config = dict(
    head_dim=32,
    norm_place='pre',
    positions='rope',
    qk_norm=False,
    attn_scale=0.177,
    bias='none',
    tie_embeddings=True,
    parallel_block=False,
    init_std_qkv=0.0298,
    lr_head=0.00588,
    final_lr_fraction=0.0,
    batch_tokens=32768,
    train_tokens=114100000,
)
MLP neurons of a small language model. Each row is named by its layer, matrix (gate and up: input weights; down: output weights) and neuron, and shows model dimensions 16-143. Each number is 200 + 20 x the weight over its row's rms, rounded and kept within 0 to 999. A neuron's up and down rows have the sign that makes its largest values positive.
Before each neuron's rows, "fires in" lists the words (lower case) most often at its 100 highest values on Wikipedia text that the model never trained on; "fires before" lists the tokens most often just after its 100 highest values on Wikipedia text that the model never trained on. A number after a token or word is its count.

fires in: "company" 38, "composer" 5, "composed" 4, "companies" 4
fires before: "any" 38, "os" 7, "an" 6, "et" 5
L9.gate7,186,167,233,235,188,218,210,178,219,239,210,212,166,192,172,204,202,198,222,196,200,203,194,196,180,190,205,176,212,176,215,168,160,200,220,196,192,167,160,166,212,205,219,169,211,182,195,185,208,209,238,193,238,209,219,196,224,200,193,197,215,210,195,197,197,175,259,214,193,214,203,202,181,192,188,204,191,189,221,153,234,233,186,172,220,205,188,204,183,220,220,234,200,193,218,184,203,201,160,195,219,150,212,195,176,223,240,206,185,250,186,198,191,208,160,203,189,224,175,209,166,209,209,199,197,219,199,172
L9.up7,233,212,208,177,180,188,184,167,215,217,195,212,165,188,204,197,197,176,182,217,221,223,188,209,196,196,170,204,248,237,216,199,209,202,216,214,196,233,226,223,201,195,181,193,196,178,219,206,189,220,204,185,179,235,217,212,175,203,231,215,193,242,195,192,197,182,145,167,178,207,218,202,205,180,206,197,234,204,202,213,181,199,192,213,219,160,176,199,190,189,177,230,216,228,185,211,185,236,197,229,216,184,190,195,215,156,193,223,210,188,229,192,211,171,220,211,234,175,195,214,215,219,201,193,212,187,210,203
L9.down7,217,204,233,179,200,170,151,246,190,225,175,182,204,188,209,201,184,224,238,225,205,227,216,220,213,200,191,198,167,199,236,213,202,175,225,225,200,219,190,212,241,181,204,200,217,189,210,149,189,195,214,193,173,193,224,215,195,184,197,187,179,188,191,196,162,173,188,235,214,194,226,208,171,176,192,205,193,201,221,167,215,219,208,202,164,189,210,226,171,217,216,187,193,175,191,234,183,206,151,230,209,208,215,220,191,221,196,200,216,196,185,209,208,232,200,226,186,179,190,201,181,175,196,231,224,187,198,155

fires in: "on" 92, "once" 6
fires before: " the" 25, " " 23, "ce" 6, " a" 5
L9.gate100,205,202,190,183,191,208,207,212,213,200,232,194,257,200,213,191,168,207,193,152,198,201,193,238,232,214,190,191,206,198,194,168,196,185,198,179,204,186,194,221,206,213,190,203,227,192,197,177,207,209,213,200,162,204,215,174,214,184,193,195,196,240,179,212,192,194,193,196,170,195,187,157,179,221,231,208,183,221,204,212,214,199,169,178,244,182,207,176,203,225,212,208,184,224,226,192,195,233,167,195,193,175,190,204,191,218,231,209,257,207,164,237,220,186,174,181,188,210,181,244,196,216,240,227,197,230,215,196
L9.up100,199,226,233,171,143,201,194,234,199,211,203,167,249,203,192,202,205,214,187,195,207,167,166,228,204,241,188,199,209,206,211,202,217,179,201,181,188,212,200,191,210,173,185,201,198,163,224,213,184,207,229,192,169,204,192,202,198,200,208,218,205,190,221,205,211,201,187,209,158,173,210,221,192,219,213,192,191,211,193,204,232,190,176,182,239,167,210,187,202,219,190,179,200,216,248,188,199,201,204,222,171,172,188,185,169,191,228,186,222,165,178,214,225,191,180,231,185,204,172,230,202,199,212,180,190,184,193,237
L9.down100,155,198,205,226,184,140,205,195,176,190,179,192,165,214,190,191,216,213,179,191,206,184,208,200,193,221,168,218,203,180,205,192,237,203,194,182,185,220,195,190,209,202,173,213,180,201,203,211,224,200,192,182,221,223,179,203,204,205,220,169,203,216,201,165,196,194,173,203,218,202,209,232,243,175,197,217,174,202,200,173,218,182,225,165,164,180,221,179,207,220,229,161,198,181,220,191,200,210,210,216,204,164,226,170,198,204,193,164,215,177,204,203,197,208,214,202,178,207,186,218,210,210,202,198,184,182,199,237

fires in: "several" 15, "seven" 13, "sequence" 7, "see" 6, "selected" 6, "sequences" 5
fires before: "ver" 17, "qu" 17, "ven" 13, "lect" 12, "e" 9, "as" 4
L4.gate51,219,204,193,186,190,182,196,194,187,220,190,178,176,182,189,223,211,218,181,203,195,192,194,222,226,232,245,213,205,197,213,176,219,199,213,196,198,202,219,203,226,232,182,192,201,209,156,186,201,228,232,200,253,185,187,189,207,168,222,207,185,179,186,197,191,180,170,212,194,220,217,180,196,160,175,215,227,189,190,209,218,222,229,192,210,213,174,196,188,200,195,197,205,219,208,236,218,209,200,201,235,168,178,216,199,198,205,211,211,217,220,226,177,187,203,184,225,168,200,205,212,224,215,218,188,196,156,150
L4.up51,214,191,169,241,185,188,217,198,193,232,213,192,196,221,187,210,192,194,199,180,172,166,186,241,209,223,208,210,200,195,188,164,210,242,211,202,179,214,226,204,206,242,220,203,172,212,156,219,187,199,196,203,222,185,190,220,202,203,214,221,205,188,205,193,213,205,214,173,203,232,209,209,170,160,171,200,208,224,179,180,227,210,201,171,198,201,202,192,186,174,198,190,176,213,208,186,240,196,184,249,220,221,203,217,197,159,205,200,192,202,256,209,166,182,200,188,211,168,225,185,204,210,175,239,179,199,187,169
L4.down51,207,191,200,257,206,189,234,198,190,177,220,187,192,197,236,186,180,159,168,191,157,203,193,211,200,219,216,213,231,199,160,184,179,201,210,197,175,205,205,175,195,187,184,201,219,203,223,191,205,218,184,193,198,225,231,177,186,193,178,237,183,191,197,210,191,209,199,188,208,183,218,217,199,223,185,190,199,169,210,216,169,254,190,179,204,178,212,208,181,233,214,228,233,207,182,211,240,199,221,176,224,177,176,221,226,213,245,196,209,217,228,206,178,241,198,204,184,196,223,179,185,211,181,182,204,187,173,194

fires in: "as" 77
fires before: " a" 24, " the" 13, " well" 9, " an" 5
L5.gate334,161,204,229,194,204,167,197,199,223,233,236,238,165,205,206,199,248,189,187,183,211,202,201,210,198,187,235,221,224,218,169,161,206,222,227,214,214,142,187,219,192,216,200,218,191,208,180,228,222,181,186,225,159,204,215,193,223,207,183,164,208,224,175,190,212,195,213,189,201,223,175,180,216,180,179,198,189,191,195,219,238,174,195,209,203,183,204,216,189,229,223,209,192,195,166,184,185,189,186,206,200,239,202,235,210,207,201,187,214,194,195,161,214,208,197,197,203,194,187,209,206,228,239,212,236,176,187,184
L5.up334,169,196,222,179,200,180,239,201,200,208,202,207,209,233,197,176,203,214,207,203,169,187,242,190,225,210,205,226,197,198,183,166,208,195,183,190,206,193,219,210,223,207,221,190,183,222,195,212,251,210,226,233,209,205,182,197,190,202,186,194,165,181,195,205,214,177,204,170,179,201,191,181,249,200,222,198,195,174,195,182,202,212,228,212,169,198,232,207,210,224,205,185,231,218,169,192,197,188,208,238,207,201,239,220,179,183,217,217,216,227,185,199,224,172,189,188,244,185,183,204,224,181,223,237,227,182,206,198
L5.down334,187,238,178,239,212,204,162,199,185,179,202,198,179,195,216,231,263,193,163,217,202,179,199,198,221,226,161,212,243,218,219,191,213,219,199,191,182,184,176,218,189,212,178,203,215,211,183,193,238,172,154,211,223,216,202,201,213,176,189,158,202,215,164,236,224,210,204,195,198,233,242,182,197,187,183,222,182,216,183,201,163,218,194,200,207,186,216,208,207,200,180,225,186,185,181,191,182,205,182,233,236,227,185,192,188,215,211,211,218,193,225,180,193,218,235,199,197,188,194,164,191,199,198,190,196,192,218,217

fires in: "several" 15, "seven" 13, "sequence" 7, "selection" 5, "sequences" 5, "see" 5
fires before: "ver" 17, "qu" 17, "ven" 13, "lect" 11, "e" 8, "as" 4
L4.gate252,205,173,187,222,196,261,205,212,214,206,189,194,161,229,238,185,186,190,185,185,194,213,217,193,205,197,205,200,235,203,193,197,236,178,205,199,196,215,166,152,180,187,221,173,169,221,186,196,237,228,201,188,211,226,229,246,212,220,206,199,197,207,206,217,201,181,195,141,191,195,217,184,221,200,197,200,209,187,199,177,211,208,201,197,193,209,200,206,186,254,201,219,195,234,215,219,205,200,227,214,221,200,173,193,195,188,226,221,213,176,175,216,213,206,192,187,167,199,196,215,181,228,196,215,241,187,186,196
L4.up252,228,181,203,189,222,192,215,208,195,185,223,205,227,208,168,193,221,198,207,235,188,219,164,229,191,206,239,225,179,195,231,228,212,222,226,195,171,222,213,198,176,196,182,171,200,208,191,194,178,215,191,199,200,175,199,189,172,193,210,153,250,178,206,194,212,186,198,196,191,170,186,194,215,230,173,191,212,189,204,173,189,231,204,203,169,193,210,208,204,214,239,197,205,246,229,196,185,226,210,233,219,164,180,202,210,193,165,182,196,178,178,219,157,180,205,232,225,158,212,213,172,227,205,207,185,183,162,228
L4.down252,165,194,202,190,189,218,185,220,193,162,201,196,207,207,183,191,182,173,174,200,181,218,217,200,221,184,222,204,201,209,182,223,203,181,198,196,183,180,200,210,208,184,169,203,210,218,188,211,264,199,190,196,215,222,157,188,195,197,226,228,206,171,211,186,199,209,222,177,200,194,222,230,150,212,187,191,192,165,198,252,192,238,181,202,198,153,217,199,246,180,210,226,173,160,186,199,197,210,221,237,209,206,177,209,202,213,219,184,181,178,207,221,194,216,198,195,169,238,231,187,201,174,195,202,203,196,199,188

fires in: "on" 78, "since" 9, "once" 6
fires before: " " 34, " the" 16, "ce" 6
L4.gate152,144,175,194,213,207,183,241,193,221,249,165,221,230,230,190,195,203,226,218,181,195,208,222,211,226,200,206,204,198,221,155,183,237,199,181,207,224,220,191,189,229,230,198,229,195,225,201,187,196,184,200,236,186,200,188,188,246,220,193,208,187,217,180,222,193,198,192,182,188,223,183,168,214,198,214,191,199,231,193,234,205,183,172,229,214,179,242,202,228,225,217,209,174,207,184,186,236,187,182,211,194,187,209,183,215,190,211,176,191,214,204,224,214,212,190,170,192,219,199,204,175,217,224,203,214,203,196,176
L4.up152,214,219,171,195,203,226,198,233,191,169,211,204,238,201,199,202,164,220,202,190,197,195,181,223,213,183,202,196,218,170,224,179,204,206,209,217,208,200,172,202,186,194,190,211,191,217,242,181,197,224,199,158,189,173,211,171,230,195,187,187,216,210,204,177,198,189,220,232,210,179,157,213,184,200,177,201,160,225,180,207,194,175,170,198,198,226,241,212,234,219,237,184,181,212,229,199,206,194,198,209,230,158,216,194,219,168,183,172,203,203,221,196,187,199,158,201,189,219,182,225,181,224,183,179,161,202,193,182
L4.down152,190,207,188,165,217,195,189,178,175,225,207,206,222,213,230,198,220,217,208,182,156,159,205,224,208,228,190,208,191,215,218,201,174,211,189,219,214,192,228,180,187,214,195,227,171,224,215,183,169,161,220,199,200,183,188,211,227,186,176,200,174,217,208,159,213,183,199,245,187,210,225,216,229,226,214,221,204,234,173,187,202,190,194,167,185,204,199,180,192,181,196,182,189,198,240,203,188,245,185,226,205,191,209,188,225,210,191,186,207,226,211,208,198,206,185,176,197,177,192,247,198,176,184,247,224,197,190,196

fires in: "his" 35, "college" 15, "cola" 6, "color" 5, "collection" 4
fires before: "lege" 15, "lect" 11, "or" 8, "um" 7, "a" 6, "on" 4
L4.gate263,229,204,195,211,205,173,201,195,206,181,206,217,228,186,200,187,182,195,172,205,153,208,226,213,220,205,176,196,212,158,160,231,195,223,233,200,216,221,172,201,162,201,256,210,212,219,163,213,212,177,198,192,211,189,167,180,231,198,198,212,228,207,211,210,212,184,206,183,190,194,198,181,185,213,207,205,185,182,156,201,169,231,196,190,203,185,214,207,183,173,202,196,209,192,178,218,182,227,142,202,197,203,194,197,197,205,227,194,207,199,236,218,198,213,198,225,183,186,220,198,222,180,176,166,223,216,232,151
L4.up263,216,217,202,206,169,197,212,172,170,214,167,186,159,204,209,200,236,217,215,214,189,227,238,209,226,167,189,166,210,198,211,189,191,183,212,168,186,223,222,187,178,218,229,211,209,214,165,184,205,180,218,161,228,186,161,217,197,178,199,225,181,190,217,191,218,196,193,204,178,197,205,183,190,217,247,208,203,208,177,205,180,225,193,191,228,167,219,210,180,207,187,214,178,193,218,224,213,184,178,190,228,188,221,223,232,204,195,199,208,163,181,219,245,186,213,221,190,211,186,205,211,135,196,210,153,174,208,208
L4.down263,204,206,197,208,198,220,172,240,204,177,206,196,206,190,204,232,163,189,154,197,221,213,227,224,233,190,169,186,190,173,219,197,174,212,194,191,180,205,216,162,203,216,206,232,236,211,178,176,192,225,190,198,166,181,178,187,204,206,209,219,196,174,217,235,173,230,213,199,178,200,187,202,178,170,215,212,174,212,195,205,223,229,195,214,212,196,196,212,204,202,218,214,218,215,200,175,156,194,193,173,197,199,219,212,244,176,201,192,219,189,178,233,214,215,210,191,207,200,223,197,214,221,230,208,215,200,222,218

fires in: "as" 96
fires before: " a" 24, " the" 16, " well" 6, " it" 4
L6.gate141,200,191,190,178,166,185,216,206,191,187,186,224,215,187,209,236,210,226,189,214,188,197,215,217,177,231,226,204,215,195,215,169,191,216,221,188,211,178,215,199,166,227,201,222,193,216,227,214,230,198,158,230,197,198,220,184,182,211,219,165,185,222,191,207,205,220,199,191,169,238,221,184,192,217,189,146,202,200,203,162,155,175,169,165,190,179,173,187,203,200,197,208,187,200,169,207,179,199,222,220,178,184,204,211,201,232,193,206,224,210,163,226,151,209,206,164,159,209,206,218,212,193,200,197,165,187,171,214
L6.up141,202,202,216,224,193,194,196,238,158,178,224,200,212,185,179,229,190,211,207,193,187,202,200,203,222,183,219,222,191,212,221,195,191,221,225,168,199,196,202,187,181,205,228,228,219,219,157,174,207,216,200,224,219,209,215,211,187,206,215,163,182,197,181,206,199,155,239,176,194,204,192,154,188,176,195,203,190,166,219,177,175,187,170,181,193,209,188,186,227,185,229,187,198,175,194,171,164,215,169,215,216,186,225,214,234,224,211,228,207,185,166,195,195,218,217,157,209,202,170,224,207,163,194,216,199,189,188,181
L6.down141,211,225,223,195,197,194,225,188,175,194,178,217,193,197,198,230,187,192,156,206,230,183,216,189,240,224,211,173,223,192,192,162,164,206,224,195,226,197,207,176,198,190,197,233,202,212,204,171,208,180,204,204,175,193,196,176,214,180,188,213,199,234,202,217,174,212,176,186,192,211,191,194,238,186,228,185,226,229,194,183,168,218,215,181,200,188,157,177,164,197,183,209,214,201,173,224,198,186,225,191,184,236,194,181,212,202,234,164,205,217,213,197,166,233,238,188,222,209,193,188,210,201,218,190,196,205,188,167

fires in: "is" 31, "office" 12, "died" 12, "born" 10, "off" 9, "was" 7
fires before: " a" 26, "ice" 12, " in" 9, " on" 8, " an" 6, " the" 6
L5.gate291,184,225,193,196,200,160,203,175,182,180,215,217,161,167,196,214,242,206,204,232,170,265,207,212,224,229,229,186,194,183,228,194,195,182,190,202,218,194,220,198,175,228,214,198,225,205,210,195,177,205,198,204,202,180,214,221,204,162,177,165,182,216,186,212,167,181,212,207,200,215,230,227,198,220,169,221,187,168,196,199,185,224,206,185,209,187,223,231,225,182,232,201,173,200,205,215,196,241,197,242,196,163,212,201,186,204,210,187,260,187,199,201,197,177,201,175,191,226,212,229,193,190,185,211,175,200,177,183
L5.up291,190,192,194,198,172,190,212,221,197,193,205,195,193,211,219,185,206,193,218,206,215,221,204,194,209,202,190,224,228,201,222,245,211,176,180,194,213,181,194,241,227,175,180,218,166,250,171,176,197,201,176,209,141,190,187,171,197,224,218,226,217,212,196,212,214,176,186,197,194,238,155,192,238,171,180,225,188,222,229,207,215,227,212,219,225,205,204,210,203,191,188,201,232,207,204,157,200,191,188,198,195,187,223,200,196,215,223,218,191,179,191,212,218,214,194,224,240,189,187,191,198,235,203,211,182,195,186,164
L5.down291,191,201,217,227,205,158,172,182,198,163,189,220,159,237,208,232,237,211,195,209,189,241,210,172,226,228,230,185,181,196,200,217,194,184,158,232,183,184,213,178,150,232,192,177,184,191,171,182,198,208,210,218,186,212,217,192,203,155,183,138,181,220,189,204,163,175,214,212,189,214,218,182,209,205,204,220,202,224,234,222,206,192,200,209,181,190,199,189,162,186,204,198,197,212,211,210,178,194,196,197,202,206,198,196,216,187,216,189,202,173,202,181,198,174,205,182,215,221,210,217,225,196,179,223,204,183,225,173

fires in: "located" 22, "known" 12, "release" 11, "released" 8, "announced" 7, "wrote" 4
fires before: " in" 14, "ase" 11, " that" 9, " as" 8, ":" 8
L6.gate344,191,175,239,209,199,207,171,170,207,208,222,183,208,213,206,202,164,214,218,177,173,186,176,198,242,200,227,215,194,187,204,205,215,206,185,207,204,193,218,215,162,202,213,223,196,206,181,174,197,225,216,203,174,215,200,192,172,162,219,178,215,206,195,196,178,179,247,196,227,198,202,205,188,208,194,192,204,208,193,206,197,246,200,164,227,199,225,210,206,212,241,217,215,252,197,195,193,217,167,206,192,194,202,224,239,233,236,208,217,204,193,229,224,185,169,220,199,198,180,233,205,180,171,209,233,237,174,182
L6.up344,190,178,230,198,206,223,196,199,202,201,216,179,171,221,213,194,166,213,198,200,226,211,165,177,201,211,228,252,197,201,232,201,207,209,181,167,204,205,189,218,194,211,213,214,198,209,185,178,175,200,222,197,155,218,195,210,165,172,223,216,218,196,206,219,181,198,242,191,214,192,239,189,186,194,214,199,217,214,204,203,171,256,188,202,251,204,232,217,206,233,224,193,196,212,188,210,206,217,172,199,209,201,213,252,215,194,217,214,225,177,196,212,199,151,200,205,208,190,183,233,246,199,201,177,225,189,176,199
L6.down344,207,200,218,227,251,196,207,211,193,205,187,218,175,209,197,216,213,237,216,207,207,225,226,189,216,228,212,185,201,191,218,206,189,205,193,173,208,224,186,176,208,208,162,191,200,195,177,211,218,204,189,199,232,208,209,195,176,195,167,170,193,186,203,198,204,210,215,194,196,197,195,186,218,171,214,221,174,195,181,193,229,168,205,213,202,216,228,191,213,216,202,235,163,220,201,210,214,209,220,140,253,210,206,219,210,197,216,184,232,163,185,207,168,192,204,169,198,197,206,208,210,220,213,190,166,202,175,225

fires in: "in" 41, "may" 23, "june" 22
fires before: " " 64, " the" 5
L5.gate345,206,206,243,192,141,220,208,200,208,226,204,188,191,222,193,231,177,212,187,182,171,208,189,230,199,221,205,163,195,228,194,188,189,182,208,210,221,193,203,246,225,179,225,200,190,217,210,202,175,213,180,201,215,213,222,226,235,224,174,190,235,226,193,196,209,186,211,176,189,217,177,197,200,191,215,206,180,205,180,204,246,214,192,212,199,204,163,184,225,190,214,216,182,203,235,164,199,197,172,218,199,226,204,200,220,209,220,190,195,189,161,224,212,229,167,222,218,201,214,201,196,202,224,198,194,173,178,199
L5.up345,206,167,189,185,187,165,190,166,179,176,202,211,203,177,217,204,227,211,230,182,185,204,177,184,193,193,228,217,187,219,203,203,235,186,240,192,219,201,196,213,204,200,201,183,159,199,187,207,228,203,191,194,229,179,198,192,230,212,195,196,248,208,168,202,188,206,187,207,169,182,156,199,223,203,200,184,194,188,166,219,205,203,148,194,199,189,233,199,183,182,175,169,189,215,212,186,173,204,191,214,199,213,209,190,179,168,224,195,169,224,180,200,215,211,200,210,190,217,207,236,238,222,195,202,176,258,215,193
L5.down345,189,193,181,175,173,182,158,190,206,225,205,224,190,181,199,156,205,201,206,179,194,182,206,153,202,204,198,221,171,194,206,191,226,195,205,229,203,182,226,169,237,212,202,212,201,220,224,178,209,218,214,191,197,162,195,210,210,186,165,223,204,243,194,188,173,191,223,193,199,215,220,224,184,175,181,206,180,186,181,164,182,189,195,209,202,174,222,176,157,183,205,219,202,214,236,196,177,200,173,199,207,184,236,187,194,209,203,214,210,198,192,225,208,213,175,216,212,217,219,208,204,237,199,217,206,173,205,203

fires in: "independent" 14, "india" 13, "featuring" 9, "industry" 5, "individuals" 5, "features" 5
fires before: "ep" 15, "ia" 13, "iv" 11, "ust" 9, "uring" 9, "ian" 8
L6.gate326,220,183,214,211,188,222,212,184,212,154,220,171,196,202,170,229,205,221,221,235,180,184,237,177,205,179,202,213,215,178,201,223,211,239,163,205,184,192,223,176,177,213,220,202,223,232,194,195,196,182,221,247,223,197,214,214,229,210,237,193,191,202,149,176,186,202,202,185,191,190,217,155,200,178,166,176,194,194,209,183,219,224,222,238,208,172,211,197,217,205,192,185,199,222,226,205,160,200,192,189,160,197,227,196,211,203,212,193,210,190,201,215,212,191,199,215,207,189,236,203,188,190,212,207,230,233,212,183
L6.up326,198,202,218,208,207,222,217,188,221,152,233,183,190,201,211,198,183,197,208,234,204,209,202,164,181,194,183,200,235,183,186,235,230,232,171,190,173,198,223,172,185,206,213,203,211,205,193,198,209,167,206,220,219,189,216,202,236,212,238,184,190,209,185,198,192,223,196,213,225,143,227,187,198,197,188,172,206,181,221,175,217,217,207,234,211,192,216,189,227,188,170,190,213,213,230,210,172,212,187,191,185,196,234,176,221,175,208,213,213,173,197,162,218,183,214,215,199,211,243,182,177,204,209,205,216,236,209,213
L6.down326,189,205,218,193,223,180,206,193,222,186,193,222,226,172,181,181,163,214,212,252,203,203,185,196,198,176,222,169,204,178,194,219,188,208,231,215,157,216,226,169,192,200,219,233,184,197,212,199,192,144,169,179,219,187,242,211,207,224,192,219,158,223,185,190,223,187,177,199,199,168,201,200,196,187,199,238,209,176,209,193,180,199,202,206,215,188,215,206,203,179,193,187,199,210,228,210,191,170,175,175,222,190,245,183,214,179,234,223,185,148,191,183,223,226,185,214,195,217,212,204,177,183,198,199,207,182,199,219

fires in: "company" 28, "companies" 8, "competition" 7, "composed" 4, "computer" 4
fires before: "any" 29, "et" 15, "an" 9, "os" 5
L6.gate271,211,203,210,226,196,203,199,166,226,169,186,226,186,182,212,218,216,214,154,205,183,214,199,202,241,180,205,232,191,196,202,202,171,212,220,246,216,212,173,221,180,235,190,196,218,191,198,174,166,213,178,211,173,225,177,203,175,234,170,194,197,193,206,191,203,186,204,204,222,191,196,179,227,197,208,226,245,213,185,203,200,246,192,184,209,251,201,200,188,198,218,215,188,188,225,186,194,204,206,213,194,181,181,217,207,200,215,214,178,226,208,188,204,175,197,206,243,165,176,170,217,209,220,186,225,212,218,123
L6.up271,210,185,190,181,226,203,211,198,233,209,201,246,174,207,176,229,149,202,207,198,230,235,215,217,236,195,211,212,230,193,203,190,210,210,196,215,215,196,209,209,218,234,215,207,233,226,189,195,206,196,188,216,220,216,190,191,220,224,226,178,180,216,195,206,227,185,192,229,177,184,162,168,172,180,214,200,177,241,177,206,235,232,205,206,233,233,183,226,183,188,198,232,178,217,197,195,178,173,196,191,212,169,233,179,208,185,165,227,182,186,181,186,223,220,206,209,195,219,193,170,169,190,203,169,225,187,236,180
L6.down271,235,173,233,213,196,232,215,189,165,208,159,226,192,201,185,229,221,194,207,209,193,215,198,200,164,176,180,226,205,232,170,185,189,192,191,188,166,198,160,185,221,216,206,198,193,183,232,210,177,208,227,159,220,182,196,208,222,217,220,210,159,209,178,205,204,208,222,199,189,203,178,221,178,182,203,183,207,193,230,216,174,184,190,167,193,210,220,192,178,186,194,178,255,218,214,196,222,202,202,213,224,230,201,216,185,161,184,195,190,209,212,190,206,184,200,179,204,183,166,204,207,215,196,179,246,197,206,171

fires in: "center" 15, "united" 13, "centre" 10, "central" 10, "canada" 6
fires before: "er" 15, "ral" 13, "re" 11, "ury" 7, "ada" 6, "id" 6
L2.gate18,202,216,222,186,163,232,182,190,192,210,175,190,195,208,180,235,205,229,219,209,134,189,204,172,229,201,212,210,202,188,196,194,197,187,202,195,195,218,220,212,190,215,205,203,184,201,161,195,190,192,174,215,221,187,175,197,242,231,208,173,186,192,191,168,191,188,201,189,177,160,212,179,207,190,174,210,201,206,190,189,204,209,231,218,200,181,214,183,182,168,208,190,159,184,195,226,181,193,212,196,189,178,207,234,179,178,195,220,217,193,222,230,202,201,191,209,190,211,192,195,206,198,224,225,229,211,252,194
L2.up18,205,188,182,186,206,227,154,207,213,190,185,218,195,166,190,220,206,189,208,174,189,241,218,162,217,218,225,221,197,201,204,222,192,141,191,186,199,192,192,202,230,206,219,164,196,193,189,179,181,196,189,177,209,145,190,209,209,201,203,226,198,163,184,197,183,196,201,175,220,229,221,208,185,184,233,213,237,169,198,171,192,228,202,197,212,203,159,162,227,190,233,205,175,214,201,199,162,176,211,222,222,218,202,190,232,186,182,219,204,226,165,221,216,197,166,210,201,207,203,223,175,216,174,212,188,216,206,198
L2.down18,210,218,213,195,201,170,215,221,208,199,166,206,176,210,194,170,176,224,224,196,215,218,196,180,207,179,192,209,219,200,178,179,188,171,184,151,188,218,199,217,220,193,199,216,189,173,191,200,174,188,170,183,207,189,208,186,177,187,184,216,178,199,181,190,208,213,166,196,203,206,225,181,178,264,187,182,252,178,199,173,196,238,168,214,187,183,181,179,169,172,217,182,199,179,198,207,211,165,224,185,187,187,208,179,200,208,185,204,228,182,159,246,214,192,177,192,222,202,208,189,227,211,184,205,246,243,196,184

fires in: "de" 31, "debut" 11, "death" 10, "degree" 6, "oz" 6
fires before: "b" 22, "ath" 13, "g" 8, "z" 6, " M" 5
L2.gate366,235,201,189,216,190,244,207,200,176,214,172,201,182,182,203,212,207,206,185,185,206,177,201,182,202,193,185,224,206,202,197,214,205,195,212,242,209,180,213,151,220,200,190,219,190,239,205,204,205,196,199,221,232,225,210,230,165,202,222,184,191,159,200,233,177,203,185,183,189,181,196,169,163,181,222,215,186,210,227,210,192,200,186,209,169,197,194,209,193,205,226,184,191,196,206,188,217,200,189,197,225,198,173,239,176,218,184,180,185,230,213,183,174,236,167,184,170,211,222,256,216,200,228,214,197,191,199,210
L2.up366,199,196,212,209,188,225,211,229,163,186,186,184,231,208,184,185,228,148,171,228,189,183,205,181,200,200,210,207,188,239,200,198,222,193,185,187,191,196,206,199,229,241,203,202,195,206,207,182,161,182,200,189,183,185,203,179,166,192,208,213,194,200,215,175,221,180,242,168,184,232,177,192,210,206,235,181,171,205,188,217,221,186,188,214,175,172,182,206,223,179,214,189,171,184,184,206,202,195,218,215,184,154,219,186,197,215,202,186,203,176,164,189,202,190,202,169,212,176,176,205,200,179,215,235,163,199,207,212
L2.down366,184,190,205,198,178,195,234,185,176,197,183,199,216,195,208,232,216,173,176,214,216,206,188,166,231,188,218,199,142,211,187,184,182,163,187,204,172,185,153,231,194,209,176,202,193,238,199,196,196,233,216,159,233,235,196,193,168,199,225,220,179,172,211,199,197,173,193,235,191,177,188,177,172,214,236,214,173,180,222,207,178,192,165,226,173,193,209,198,179,191,223,220,195,189,229,230,183,189,231,240,179,209,188,202,206,193,186,196,190,224,192,194,183,205,191,195,207,195,200,234,213,174,243,207,195,204,179,226

fires in: "for" 41, "born" 17, "on" 14, "former" 7, "between" 6, "from" 4
fires before: " the" 26, " " 21, "mer" 7, " an" 4, " a" 4
L6.gate45,227,161,227,204,185,203,156,209,208,196,195,187,171,199,209,208,181,235,185,188,182,212,216,197,216,202,203,176,184,196,187,181,180,176,183,228,194,220,196,170,200,207,217,207,195,191,173,213,220,199,201,203,170,182,178,213,229,200,216,201,196,189,190,225,209,175,193,201,178,198,153,180,218,165,266,211,202,163,176,231,200,208,204,177,233,182,201,179,182,202,210,162,203,203,240,190,203,218,206,216,180,176,215,222,198,211,214,190,223,227,182,192,221,190,178,186,205,208,197,233,218,186,224,216,193,211,212,146
L6.up45,216,191,205,190,193,167,183,224,179,184,195,205,168,204,193,195,213,216,182,210,200,210,192,206,196,219,174,166,218,195,169,183,210,182,186,194,178,233,217,176,209,205,219,204,198,183,201,202,208,172,212,173,170,172,160,209,220,190,192,228,197,208,215,212,221,174,186,204,165,198,182,219,232,153,249,214,219,186,169,207,212,226,197,188,221,171,204,183,209,214,202,151,198,202,225,200,232,177,234,209,188,190,209,223,199,209,208,183,244,213,187,207,211,199,209,196,165,213,208,213,221,197,218,244,181,208,197,185
L6.down45,203,207,180,168,193,152,197,209,182,176,194,221,199,227,183,196,203,201,186,179,231,207,156,236,242,228,169,194,186,168,225,204,216,215,215,194,200,220,200,198,175,204,216,212,187,175,222,210,181,221,177,187,203,207,205,179,209,197,171,202,180,205,224,175,201,178,162,193,195,213,213,222,206,195,220,200,221,238,222,194,215,242,198,168,192,179,194,218,226,201,182,216,180,208,218,193,204,194,227,213,199,197,194,206,208,198,215,175,238,189,177,171,186,196,232,214,205,194,201,212,230,195,198,225,191,184,192,199